Part of a small language model's weights: 2 heads of 96.
MLP neurons of a small language model. Each row is named by its layer, matrix (gate and up: input weights) and neuron, and shows model dimensions 80-175. Each number is 200 + 40 x the weight over its row's rms, rounded and kept within 0 to 999. A neuron's up and down rows have the sign that makes its largest values positive.
Before each neuron's rows, "fires on" lists the tokens most often at its 100 highest values on Wikipedia text that the model never trained on.

fires on: " Ad", " Y"
L5.gate372,283,232,200,164,300,283,211,264,220,135,233,203,223,226,202,121,180,166,145,145,138,201,178,209,200,265,157,213,187,226,214,130,179,150,158,208,188,196,212,115,164,221,146,146,159,244,284,209,247,131,211,154,190,192,274,179,204,208,133,206,215,184,108,189,142,139,123,231,232,170,248,153,225,142,205,167,188,213,183,241,265,234,214,204,205,184,275,173,104,224,160,283,158,256,150,189
L5.up372,249,201,211,212,255,224,204,169,194,101,241,181,263,245,200,212,170,93,79,215,157,166,196,296,219,157,181,172,189,217,185,164,217,216,163,197,224,225,249,188,182,205,152,186,210,143,230,224,266,143,157,180,145,294,183,197,268,245,187,180,164,174,179,185,204,178,197,236,127,206,223,191,219,208,209,203,172,266,279,139,219,249,199,209,197,183,207,190,199,257,234,220,138,254,162,207

fires on: " l", " pl"
L8.gate368,198,233,242,186,178,233,208,245,149,198,214,195,198,245,251,269,166,124,258,191,305,198,216,211,196,199,197,183,162,111,164,203,197,201,261,213,210,160,248,177,305,227,162,170,274,229,126,204,217,129,149,155,207,159,231,266,192,227,199,223,230,109,129,258,194,203,281,186,187,199,156,168,225,118,170,233,169,208,209,151,199,241,211,279,203,186,178,222,179,171,135,195,213,206,168,196
L8.up368,171,214,192,204,121,193,250,265,163,156,272,242,252,268,135,200,161,229,315,253,249,216,261,240,179,201,284,224,191,142,176,154,139,258,220,205,263,187,210,206,227,190,158,197,242,236,205,168,179,231,99,151,186,148,160,274,192,254,208,191,274,102,131,208,218,183,212,170,230,219,196,107,160,152,181,239,163,208,235,172,241,194,187,230,275,152,170,180,195,160,186,212,181,205,219,218

fires on: " R", "R", " l"
L15.gate124,176,204,212,182,192,241,217,216,223,276,201,199,194,206,211,219,165,166,197,176,130,219,212,207,262,169,254,203,243,221,122,155,130,209,155,253,217,123,217,211,254,227,240,151,251,219,157,83,167,175,218,174,187,196,138,211,199,272,213,224,181,160,177,228,144,203,255,141,211,198,91,176,245,196,204,207,160,208,187,189,215,195,171,259,239,104,230,186,242,238,229,213,209,162,203,240
L15.up124,190,116,215,178,167,216,224,274,183,230,174,205,195,206,227,154,249,199,225,275,193,185,221,244,196,218,159,219,125,295,168,190,184,170,182,249,196,217,196,120,191,262,151,162,181,279,211,183,186,254,201,143,219,197,210,250,240,215,235,204,247,232,170,259,198,157,224,138,176,239,183,181,166,208,131,194,144,246,163,246,169,240,131,227,223,172,209,134,248,198,187,214,220,196,285,152

fires on: " which", " although", "though"
L10.gate179,154,236,185,195,172,145,161,200,222,162,202,247,205,194,195,234,282,238,257,234,143,266,189,223,150,202,240,117,262,280,159,196,197,207,207,253,173,175,217,225,222,210,231,205,269,208,251,154,220,196,167,246,204,208,210,179,142,218,230,164,182,168,238,218,249,200,245,242,155,227,215,119,173,211,303,267,123,192,287,114,214,181,247,128,283,185,151,244,229,196,211,212,223,206,229,152
L10.up179,216,218,233,196,124,153,186,116,223,281,198,228,236,193,190,242,198,205,213,143,158,217,116,199,238,149,139,224,291,242,303,234,213,207,212,179,194,206,184,206,183,217,218,170,219,166,197,231,190,165,141,228,237,171,164,215,168,264,216,218,214,143,83,227,229,191,237,188,249,181,166,207,225,257,227,218,129,258,168,150,228,203,105,181,215,193,246,130,259,211,181,291,264,186,175,248

fires on: "O", "umb"
L7.gate345,204,212,152,235,257,196,216,151,234,231,178,158,167,201,204,205,216,320,220,191,225,158,146,201,120,167,242,203,236,163,157,203,212,283,182,219,146,302,224,232,157,235,216,223,158,221,189,221,196,268,193,225,239,130,229,265,181,143,215,147,187,183,153,230,213,245,195,230,230,122,209,190,243,244,220,207,199,129,224,188,216,166,184,200,206,223,211,223,205,204,222,254,253,250,143,222
L7.up345,147,149,186,134,185,180,192,166,235,205,151,207,161,196,200,272,137,173,217,168,228,157,249,231,196,177,246,198,211,135,101,185,206,241,183,206,216,262,202,144,208,172,184,213,179,260,252,278,202,276,243,187,206,198,220,169,254,170,189,226,215,119,183,198,107,184,132,234,295,234,206,106,204,180,181,192,242,192,194,228,172,101,230,231,237,176,158,150,244,217,189,191,226,132,187,251

fires on: " same", " long", " radio", " (in", " hom", " education"
L7.gate155,204,139,254,286,185,245,170,199,199,210,89,241,171,254,207,259,196,213,219,186,255,158,215,210,194,191,230,149,182,151,142,211,168,199,201,178,254,174,214,266,201,239,220,181,244,253,188,147,189,176,184,236,257,207,198,207,237,189,248,148,247,192,213,215,229,211,240,166,266,251,155,163,133,179,181,245,171,173,220,163,180,256,93,227,182,118,171,191,59,103,183,203,228,230,165,193
L7.up155,111,239,269,240,138,200,163,195,294,208,169,150,158,204,163,227,136,193,260,121,237,221,224,239,157,229,221,257,179,188,216,192,133,194,245,173,235,174,186,192,209,251,161,192,221,171,248,212,181,158,195,176,175,257,239,213,162,183,269,188,246,260,193,229,196,156,211,202,236,186,213,198,174,144,211,170,159,211,183,218,211,192,197,221,215,181,261,265,158,191,151,234,177,248,235,163

fires on: " a", "-", " 9", " an"
L17.gate219,239,232,255,185,155,204,192,207,218,230,196,182,196,178,255,264,217,177,224,175,262,228,188,134,196,155,204,170,170,191,251,140,111,218,138,222,221,214,150,132,206,262,251,188,182,188,234,228,208,194,151,183,128,198,130,210,205,242,228,187,210,272,210,239,188,226,175,163,254,209,189,232,247,260,156,217,140,168,152,288,157,191,190,197,152,219,216,243,248,234,228,213,175,195,192,246
L17.up219,147,189,183,244,228,206,169,190,173,225,157,169,215,197,264,230,201,213,166,265,219,176,216,242,150,223,234,218,271,146,188,143,176,183,169,269,188,171,141,212,285,258,192,194,257,219,219,215,155,168,228,246,155,231,268,184,241,228,237,156,135,142,233,144,233,216,176,152,286,222,274,178,183,218,151,132,174,213,238,138,146,154,177,164,135,203,175,236,205,225,144,178,234,196,215,261

fires on: " Sal", " Pal", " Rec", "ested", " For"
L3.gate473,207,150,234,192,203,216,135,228,154,200,245,185,208,218,216,150,141,141,179,115,191,166,133,190,223,184,211,193,267,176,155,227,229,271,263,265,187,146,158,218,175,272,217,176,213,215,185,154,181,202,273,205,188,188,194,209,227,187,191,174,215,202,174,204,234,275,174,181,141,243,231,179,208,234,208,230,213,154,297,182,252,220,129,183,179,145,171,138,192,226,131,179,180,207,238,144
L3.up473,221,156,258,140,200,174,217,179,211,219,193,208,169,214,260,173,234,236,203,176,199,232,240,214,177,144,229,256,242,242,181,273,215,248,271,204,256,254,208,238,237,201,135,178,177,201,243,178,275,176,251,191,206,254,183,184,194,222,181,184,246,187,196,148,275,168,249,305,105,151,157,90,176,188,260,203,293,228,206,215,184,222,160,223,281,150,174,188,181,246,136,215,255,253,182,200

fires on: " ", " s"
L10.gate207,255,246,201,173,187,220,183,249,169,121,139,161,210,220,158,202,227,227,250,209,247,170,181,189,187,203,220,139,248,187,203,263,179,163,85,229,207,168,180,119,263,223,248,262,181,230,188,242,225,236,177,157,228,165,195,189,164,249,193,159,135,207,210,173,199,227,276,261,202,168,198,225,216,197,238,131,209,241,176,231,169,219,233,199,214,168,221,195,189,281,297,203,205,270,199,192
L10.up207,232,168,177,259,184,248,197,200,175,251,219,120,134,209,245,215,232,225,223,179,226,224,236,216,241,233,211,228,211,246,225,182,256,206,202,191,239,216,153,218,259,194,193,188,164,213,183,211,198,173,265,249,245,139,99,136,187,266,174,206,264,203,208,206,192,272,246,249,237,172,154,224,227,196,227,177,298,185,222,203,227,156,193,219,291,203,119,230,242,274,247,284,234,200,193,209

fires on: "en", " very", "enc", " dis", " gen", "ene"
L12.gate246,182,230,142,207,261,234,216,180,170,172,168,186,80,169,238,210,246,165,216,172,91,199,195,171,182,283,236,226,165,214,210,207,241,231,184,160,231,203,139,224,187,225,268,189,154,263,215,256,192,215,239,167,226,164,264,214,193,227,252,249,221,188,127,185,291,252,102,200,194,173,193,167,133,218,197,182,194,228,225,141,210,149,162,243,153,176,160,182,182,122,227,164,196,271,207,277
L12.up246,150,222,205,161,153,208,247,159,242,203,99,177,179,216,229,169,156,108,178,227,189,262,317,186,119,199,169,241,231,241,205,342,236,229,213,228,167,233,217,199,167,166,186,192,116,197,251,172,155,201,122,180,240,169,298,142,195,186,172,185,189,251,115,200,199,198,212,249,152,221,217,192,257,215,166,204,227,188,211,138,191,184,213,247,192,222,123,205,232,227,270,196,181,196,247,161

fires on: " the", " The", " \"The", " and"
L17.gate321,194,325,174,268,204,194,194,192,138,186,263,166,190,214,224,193,231,182,231,208,199,181,204,190,236,169,219,200,132,169,119,202,152,294,260,227,215,143,180,236,243,263,219,155,239,255,239,152,184,126,198,132,130,221,220,163,152,216,147,187,229,204,134,253,208,228,260,246,178,153,213,256,142,228,147,153,207,265,220,221,180,184,189,208,197,204,221,231,168,126,226,232,187,226,180,274
L17.up321,232,256,178,197,283,148,197,246,185,168,206,167,161,189,240,215,185,199,192,233,139,159,193,181,258,194,212,123,239,210,198,207,164,196,215,139,160,133,160,226,197,231,166,191,142,170,251,112,210,208,110,183,174,185,122,252,186,133,147,229,187,143,181,169,208,214,287,230,231,199,229,233,262,199,151,183,167,267,180,318,270,198,228,214,197,255,148,98,211,250,229,162,180,199,238,192

fires on: " air", " one", " (W", " (B", " (T", " (N"
L7.gate372,243,273,179,238,204,237,235,262,194,228,239,180,253,221,203,241,267,224,210,145,227,129,225,218,156,200,200,163,170,183,187,225,113,185,195,170,199,216,255,188,212,239,171,191,189,257,268,207,140,331,178,188,175,187,197,217,181,221,194,177,184,264,239,217,233,131,149,166,201,215,154,182,171,136,126,162,213,161,140,177,145,236,196,175,189,220,251,211,125,195,197,212,238,240,207,219
L7.up372,226,227,168,228,166,216,274,284,160,168,254,211,173,269,179,194,239,188,156,167,113,212,198,139,81,188,248,214,208,219,183,205,203,195,209,192,133,168,137,190,184,168,242,256,249,260,202,189,113,228,252,214,181,227,246,235,173,299,179,162,184,293,238,193,209,188,188,111,191,305,174,191,276,145,198,211,265,217,198,265,200,117,174,191,197,206,173,246,199,181,176,233,179,202,276,154

fires on: " Te", " te", " Time", " po", " Inter", "Te"
L5.gate371,149,206,267,183,198,170,171,282,152,204,254,164,180,187,284,214,203,198,258,250,188,194,197,260,257,164,236,251,199,246,253,179,252,213,246,204,185,256,238,170,237,217,223,249,188,195,185,150,174,141,234,261,248,187,167,227,200,87,242,156,224,216,182,230,151,235,226,215,221,148,281,218,250,211,195,198,187,265,242,185,209,187,204,187,289,214,195,226,141,120,100,251,183,254,158,240
L5.up371,188,250,213,182,105,186,101,216,190,206,248,226,208,202,235,193,199,228,216,175,177,202,254,245,235,108,177,207,250,248,182,193,179,252,205,199,243,226,251,207,176,193,187,203,255,215,185,107,161,195,290,265,256,201,149,186,235,152,227,250,183,206,182,259,218,210,191,145,172,208,244,209,200,181,280,192,224,150,209,147,217,211,196,221,241,202,216,197,190,189,204,242,180,221,172,182

fires on: "olog", " soc", " activ", " recogn", " relig", " Social"
L8.gate57,250,191,257,193,198,220,217,180,235,194,169,238,222,190,201,257,221,251,250,200,144,200,227,185,211,167,277,242,194,197,182,232,166,163,224,181,217,170,207,265,184,241,200,214,291,288,206,217,235,209,221,245,225,185,155,181,187,188,158,210,241,174,185,183,155,152,207,197,199,168,174,331,201,170,191,193,223,162,239,241,285,118,250,192,242,236,158,220,220,163,209,189,268,146,235,105
L8.up57,110,208,214,162,264,134,217,178,238,241,209,262,280,214,183,247,213,173,245,174,120,144,269,174,239,173,234,206,151,238,182,266,121,185,202,187,293,206,175,181,174,190,240,221,180,222,183,210,237,230,216,252,219,177,254,185,232,145,180,192,217,155,197,201,174,141,247,235,185,174,212,243,171,200,144,246,216,286,204,294,273,170,212,180,197,264,177,223,120,176,257,225,219,224,262,165

fires on: " which", "the", "=", " that", ").", "ose"
L14.gate352,203,190,191,227,185,199,242,209,293,245,144,195,229,221,238,194,244,201,187,165,206,194,217,168,207,213,211,197,230,188,219,125,200,193,238,295,276,143,151,182,218,145,215,202,276,180,202,184,194,206,190,189,171,220,213,221,132,259,186,235,163,147,170,202,160,227,246,245,158,201,161,210,213,214,273,266,254,177,198,239,179,174,160,240,196,171,262,271,202,169,222,277,274,197,188,229
L14.up352,166,156,158,230,185,206,224,176,234,180,223,168,238,200,240,236,262,223,180,192,162,157,162,141,143,113,164,171,205,222,218,133,218,243,247,253,204,159,206,158,218,223,199,199,290,142,317,165,170,129,134,253,259,221,189,210,100,189,163,234,187,140,141,247,201,216,252,232,229,132,201,210,226,270,176,240,163,250,120,249,119,216,179,156,236,143,246,191,153,189,237,240,228,218,135,265

fires on: "ul", " trans", " draw", "im", "ó"
L13.gate33,198,208,228,229,183,160,207,233,171,251,185,213,193,167,128,183,207,193,269,253,249,182,148,144,232,147,248,201,179,157,231,254,187,196,232,229,201,215,193,243,167,232,168,177,189,156,168,260,230,201,248,194,130,200,182,227,197,202,242,211,235,197,174,214,191,201,312,189,211,245,168,198,244,178,253,269,168,235,162,240,192,97,210,157,255,220,208,270,237,172,231,211,173,272,216,228
L13.up33,214,203,219,228,186,266,229,214,181,185,157,178,165,202,198,189,260,156,215,199,224,146,134,194,222,208,249,233,211,187,217,226,164,200,205,201,139,229,211,199,308,194,184,201,193,131,101,211,254,165,203,237,154,141,97,157,147,127,111,219,187,221,235,182,163,177,226,238,175,201,177,197,173,159,170,205,238,216,153,164,252,193,174,189,254,225,210,261,210,215,175,161,183,216,180,254

fires on: " |", "op", " G", "ig"
L15.gate29,237,219,250,234,213,186,173,147,228,206,167,343,237,148,221,172,211,226,325,248,243,180,140,208,229,216,215,236,197,202,229,114,156,212,235,124,281,158,185,202,187,161,160,238,267,171,186,168,239,266,280,161,237,255,220,148,166,182,187,164,217,251,218,210,170,150,203,248,173,222,171,229,134,219,165,220,232,120,189,200,209,160,208,274,184,192,196,190,201,227,203,183,217,323,178,188
L15.up29,152,198,155,117,182,155,215,232,162,269,227,268,298,186,230,184,225,185,164,192,168,197,146,212,190,202,259,167,195,248,131,165,225,123,126,231,175,129,225,245,171,214,176,195,238,131,166,181,210,162,214,168,160,243,147,192,108,168,229,155,206,184,216,92,133,196,202,251,158,249,206,248,125,227,171,215,248,286,200,223,206,186,224,154,195,208,230,228,278,266,168,146,285,222,151,228

fires on: " John", " James", " Thomas", " David"
L8.gate213,237,227,246,113,218,226,189,178,233,102,206,233,232,187,194,223,203,251,204,168,208,220,154,241,259,263,257,190,236,268,187,199,283,260,226,203,126,231,193,201,155,187,174,199,206,186,205,193,176,219,125,101,213,275,203,210,151,179,177,133,214,130,174,163,153,192,193,213,214,263,188,219,188,151,252,250,262,223,182,187,215,190,201,127,186,176,232,137,174,256,174,159,246,150,202,208
L8.up213,207,151,292,154,290,190,174,170,178,164,196,159,229,173,217,305,273,247,198,280,214,222,164,184,218,240,152,176,246,227,221,188,264,261,183,193,126,239,212,224,183,227,245,197,192,160,245,105,235,132,209,125,192,238,218,240,188,160,252,112,156,115,220,239,128,189,223,233,208,184,215,220,191,143,244,201,235,174,281,211,135,181,199,186,150,153,249,185,278,278,165,179,218,247,193,249

fires on: " since", " From", " By", "ater", "ran", "rom"
L11.gate73,184,225,185,206,138,222,170,179,227,256,218,237,201,152,241,147,216,128,215,166,130,168,176,273,139,194,165,179,206,228,172,193,252,162,235,254,169,200,207,230,203,226,138,207,211,173,138,286,174,184,162,156,175,244,107,156,123,277,195,233,219,143,175,248,216,265,263,190,136,159,151,183,214,211,184,244,127,203,276,165,197,213,228,146,236,185,198,180,162,247,215,188,180,193,177,233
L11.up73,259,205,243,133,191,258,196,205,259,147,267,205,114,171,195,219,179,205,240,201,191,197,181,213,236,245,183,191,237,274,164,167,197,161,210,141,170,203,303,204,170,239,217,240,198,243,93,248,148,153,234,209,220,205,173,230,172,267,184,278,276,185,180,168,215,168,151,191,219,191,152,196,238,211,156,245,165,197,229,173,114,170,185,171,189,234,191,193,139,224,157,175,196,232,256,165

fires on: "al", " soc", " sub", " wid", " Rh"
L10.gate201,226,224,221,205,181,214,260,234,223,216,217,284,167,246,227,225,256,193,188,161,182,216,173,239,269,170,214,239,165,220,156,290,193,226,210,225,242,201,159,165,247,212,202,149,158,269,220,202,261,208,164,148,155,289,267,182,192,239,247,300,173,199,137,200,106,174,232,152,223,175,211,211,171,128,245,217,239,177,248,237,163,206,193,192,217,181,198,242,220,146,252,284,281,173,150,214
L10.up201,172,112,210,159,137,304,195,297,184,175,178,229,168,247,201,225,211,133,193,194,114,229,169,215,240,147,155,302,200,211,146,215,229,210,213,173,207,167,183,250,207,224,215,177,125,241,226,235,209,236,162,170,200,228,180,191,232,224,213,283,204,198,133,170,200,165,245,220,152,230,194,239,215,168,239,194,153,189,177,196,173,137,234,187,280,156,145,244,250,125,264,222,272,255,227,235

fires on: " Y", " y", " Sw"
L4.gate250,191,300,201,216,215,212,234,171,191,114,221,159,216,160,205,162,167,214,184,213,99,187,108,185,193,219,160,215,141,263,236,99,201,212,150,142,180,267,193,154,261,163,191,205,190,236,288,286,261,207,171,176,170,154,178,218,179,177,177,231,263,248,198,185,219,196,122,205,128,160,213,242,263,189,246,157,207,195,258,238,247,155,215,244,153,200,213,192,127,164,144,219,191,216,153,90
L4.up250,207,252,141,203,238,250,254,217,185,175,266,128,200,227,222,179,176,181,165,211,268,230,229,183,260,221,190,177,87,153,216,209,205,204,178,231,193,205,257,103,191,144,274,144,191,220,225,257,236,191,215,217,163,204,204,275,200,173,248,188,238,158,215,209,246,208,121,263,175,175,160,280,213,94,249,181,157,200,192,259,244,208,227,167,131,183,245,199,180,197,150,252,125,155,193,204

fires on: " Te", " te", " years", " TV", " space", " Mag"
L4.gate332,190,260,243,184,161,158,173,307,168,185,258,109,227,145,175,238,219,216,208,237,111,250,220,247,232,140,194,159,201,242,227,236,143,222,105,193,215,205,241,244,202,179,215,176,232,239,201,229,192,171,172,290,215,218,213,168,222,143,273,195,165,212,157,237,187,188,180,212,175,154,203,109,152,208,173,191,220,264,250,187,137,275,169,188,218,197,196,270,166,159,179,284,265,222,245,171
L4.up332,210,228,192,147,217,169,139,174,198,211,152,292,236,153,212,198,196,192,164,187,201,214,195,225,191,190,220,178,128,186,126,201,141,156,182,185,175,257,221,193,156,201,267,210,241,233,167,185,204,144,223,103,208,141,214,188,224,242,315,250,221,155,238,202,216,110,163,191,221,222,221,212,183,239,201,204,244,245,183,175,179,251,202,194,247,190,171,201,235,188,201,220,164,196,182,194

fires on: " Vol", " econom", " civil", " vol", " Turk", " pol"
L3.gate103,214,274,268,228,278,193,125,263,203,242,235,189,147,157,147,263,192,196,191,216,129,212,164,216,210,221,234,167,225,158,239,144,172,208,254,267,289,148,225,238,271,129,194,221,244,235,240,177,153,195,112,263,216,237,253,227,199,198,178,236,224,137,136,181,246,195,212,246,168,207,163,189,185,91,211,239,202,216,174,189,251,178,230,179,196,193,110,168,147,172,268,184,203,212,174,227
L3.up103,194,220,231,176,201,228,176,197,175,171,227,209,169,158,134,256,198,202,208,206,142,173,140,165,279,243,270,279,152,208,171,138,183,155,207,243,205,140,292,309,257,171,166,217,260,275,269,125,182,140,199,281,155,170,232,193,148,243,252,161,196,145,229,132,224,204,246,217,188,193,146,238,199,156,221,169,233,184,183,159,260,125,220,146,157,215,141,223,248,221,271,244,210,158,184,255

fires on: " s", "ol", "gr", " reg"
L17.gate15,180,237,157,215,229,211,160,128,202,196,168,196,156,238,238,214,184,145,264,213,296,164,171,195,250,210,208,156,195,226,232,262,184,193,179,204,203,222,122,219,351,164,218,163,284,182,214,223,173,237,201,158,146,220,199,168,158,195,176,271,158,185,265,161,262,265,143,205,181,226,211,122,228,153,303,226,270,184,209,170,239,231,163,229,208,157,238,233,235,240,269,148,237,223,161,190
L17.up15,150,178,176,220,227,257,187,204,138,188,176,174,171,221,201,156,216,154,228,274,187,206,197,206,214,202,171,232,259,161,202,218,220,182,174,116,140,195,144,223,244,209,179,198,185,167,165,284,210,198,242,231,261,177,142,202,178,149,205,194,261,205,198,181,251,214,170,243,164,207,239,232,174,186,228,155,196,202,228,188,182,213,146,257,224,109,122,142,247,258,213,119,186,225,203,272

fires on: " Sal", "ab", "ar", "el", "if"
L11.gate476,218,202,192,287,229,209,147,233,231,197,237,182,212,177,217,212,286,196,238,198,191,226,174,240,242,176,192,195,224,183,180,156,155,180,208,149,226,194,219,200,228,173,193,185,265,231,276,283,208,182,232,194,210,217,157,237,241,230,183,126,214,143,200,213,213,132,198,200,211,224,163,193,226,174,253,155,193,149,244,265,242,158,173,211,191,177,146,154,212,248,180,277,163,299,191,179
L11.up476,220,261,142,246,113,163,251,189,264,259,235,172,250,229,226,201,201,117,188,243,118,208,146,168,222,199,161,181,137,231,186,240,194,145,186,274,239,238,175,183,150,178,173,207,174,228,168,233,184,192,173,137,250,211,213,232,173,215,173,144,161,183,160,241,200,117,135,226,250,232,174,243,244,197,148,192,157,117,232,206,190,210,199,190,184,175,152,181,195,177,242,246,267,237,148,181

fires on: "v", " 18", "r", " had"
L13.gate124,167,240,207,233,204,138,178,127,247,196,234,128,204,220,157,205,195,261,199,197,179,188,164,205,236,158,197,202,156,187,188,243,164,225,177,254,189,221,267,214,143,287,203,198,156,189,162,252,175,295,157,267,164,206,198,188,229,217,199,187,196,168,167,246,270,155,216,248,250,192,182,290,227,134,172,214,227,193,178,185,248,192,155,246,154,155,204,230,214,158,195,224,183,189,175,178
L13.up124,227,184,193,129,171,219,245,170,161,230,149,92,213,180,196,173,192,187,164,263,228,195,212,209,149,179,197,168,285,200,190,199,218,207,105,224,170,186,218,188,182,177,193,308,108,166,211,217,170,225,202,161,210,181,218,193,231,209,189,190,185,251,178,184,247,180,223,203,165,218,210,200,204,184,240,239,142,184,178,152,130,216,211,196,109,168,68,143,186,259,250,242,279,185,157,227

fires on: "inn", " (1", " Kenn", " non", " ren", " rem"
L9.gate144,182,148,252,218,263,273,237,175,217,118,159,257,205,265,133,171,193,151,163,170,227,203,167,206,207,174,153,138,185,193,179,226,199,222,223,184,158,143,190,212,191,138,273,216,209,177,170,188,220,206,295,116,206,232,139,177,182,221,181,229,162,210,215,188,160,175,139,170,187,203,259,171,185,165,214,127,181,235,205,217,195,197,107,161,239,219,259,196,175,176,206,232,239,243,147,168
L9.up144,164,196,181,187,193,303,271,209,171,166,226,244,262,244,185,148,166,246,201,244,278,147,168,208,156,194,201,171,142,177,271,213,176,219,173,153,154,123,220,172,134,167,129,214,213,190,197,215,249,171,183,195,163,217,87,260,81,236,185,190,225,202,176,221,156,110,146,178,158,172,202,271,244,186,209,185,175,212,236,210,165,228,181,140,208,148,162,212,238,199,217,212,198,148,208,233

fires on: "im", " radio", " television", " French", " sex", " black"
L12.gate486,248,280,195,184,237,185,174,217,153,207,105,248,220,194,195,265,147,189,220,173,213,201,230,170,240,190,134,138,144,192,198,210,169,202,194,218,182,168,187,227,169,253,221,165,208,262,211,268,162,221,255,98,272,201,253,161,283,148,216,197,221,203,244,198,217,269,181,194,221,186,227,147,137,100,201,200,181,133,171,125,177,197,172,173,158,171,182,256,255,172,191,221,188,213,236,178
L12.up486,182,271,239,197,162,163,177,221,183,200,186,229,230,189,208,183,183,91,206,213,184,184,205,170,214,229,204,254,234,138,166,270,195,146,211,231,148,265,236,251,207,184,194,160,195,133,208,236,225,270,175,155,210,263,151,198,206,231,166,195,186,228,191,199,185,149,238,217,179,232,185,149,146,148,208,247,210,249,217,210,212,184,167,134,156,214,113,242,200,192,160,181,148,212,273,148

fires on: " near", " From", "rom", "ow", "amp", " Phil"
L12.gate221,209,193,208,224,197,226,160,191,116,276,212,253,165,175,236,208,235,130,248,151,200,181,187,211,209,253,213,187,171,199,180,205,198,225,204,192,237,223,190,202,157,183,249,204,140,177,193,170,175,145,248,163,187,208,159,191,196,276,229,228,194,201,229,204,265,252,192,181,252,196,122,115,254,187,277,257,193,254,256,139,152,222,222,261,224,193,197,258,182,223,217,244,211,201,153,208
L12.up221,242,217,192,275,115,176,234,167,180,238,233,271,219,166,242,212,143,132,233,167,172,183,229,164,236,214,239,243,216,206,175,172,138,250,180,155,162,225,257,187,138,226,244,129,183,189,197,234,197,239,191,186,246,221,214,204,266,254,187,236,215,240,248,194,214,217,113,215,222,242,243,188,263,212,276,169,167,164,252,164,171,172,201,155,174,267,162,229,206,214,182,122,200,175,226,166

fires on: " un", " But", "uit", " loss", " week"
L7.gate248,195,250,262,183,185,260,190,252,123,188,142,248,216,141,226,207,167,155,196,212,189,204,188,133,167,212,251,235,267,69,222,153,217,181,198,158,266,195,154,206,221,213,187,239,283,155,128,206,212,148,250,231,213,193,168,156,214,131,175,229,141,188,238,187,177,182,127,253,146,175,257,237,172,193,211,269,248,219,193,199,173,218,100,162,205,177,162,177,244,271,165,181,178,132,266,197
L7.up248,219,213,247,161,192,216,169,246,246,252,152,212,224,209,243,231,166,171,169,155,156,168,223,189,136,242,227,169,189,156,177,197,219,181,212,177,200,242,169,226,226,229,178,215,181,303,178,260,168,225,214,217,254,161,225,234,113,179,174,230,196,199,214,177,158,343,213,247,209,171,222,252,151,185,238,220,138,222,176,201,292,199,232,214,225,215,172,200,171,234,155,211,240,159,170,182

fires on: " program", " Sy", " radio", "levision", " television"
L3.gate222,312,150,175,145,209,182,162,243,188,163,231,282,167,186,156,246,159,234,160,101,234,210,192,135,211,232,138,179,183,186,210,213,185,151,196,193,193,216,236,207,164,240,183,163,189,211,155,175,174,268,208,157,185,174,171,110,262,173,178,231,193,177,215,273,237,141,172,192,230,237,202,174,184,99,174,214,174,169,214,177,213,205,162,235,224,137,207,243,224,174,181,229,212,236,216,220
L3.up222,221,232,168,143,166,282,172,269,233,163,160,202,231,227,157,186,149,198,171,152,239,271,221,124,127,165,212,232,127,205,183,215,194,217,213,244,165,143,195,229,169,227,189,195,203,235,218,179,131,207,175,171,180,210,141,265,178,214,226,197,226,190,182,247,189,215,221,158,192,176,139,152,190,122,181,177,143,235,250,220,152,212,220,220,212,228,177,196,75,177,251,227,225,212,220,178

fires on: " un", " But", " \"F", " ear"
L3.gate54,208,280,234,118,152,231,207,240,201,201,244,217,202,191,257,212,207,218,231,182,179,157,165,158,121,238,251,191,210,166,184,210,176,159,208,198,161,199,120,172,230,203,157,135,241,253,185,204,142,186,144,218,202,241,181,153,248,123,257,164,184,187,204,258,231,216,214,213,209,186,216,143,156,195,239,322,182,266,186,223,251,200,194,201,210,201,137,189,210,150,286,167,192,218,191,214
L3.up54,174,213,224,228,186,150,179,208,206,236,165,226,249,211,213,188,247,144,172,226,221,183,298,185,177,235,227,254,178,209,226,251,169,217,225,173,239,194,153,162,262,203,76,222,161,148,197,168,226,155,199,200,229,191,184,263,201,205,155,218,272,161,165,156,131,258,235,241,140,202,183,213,159,214,115,268,140,242,196,206,192,189,189,159,188,219,143,117,212,170,184,155,175,149,236,130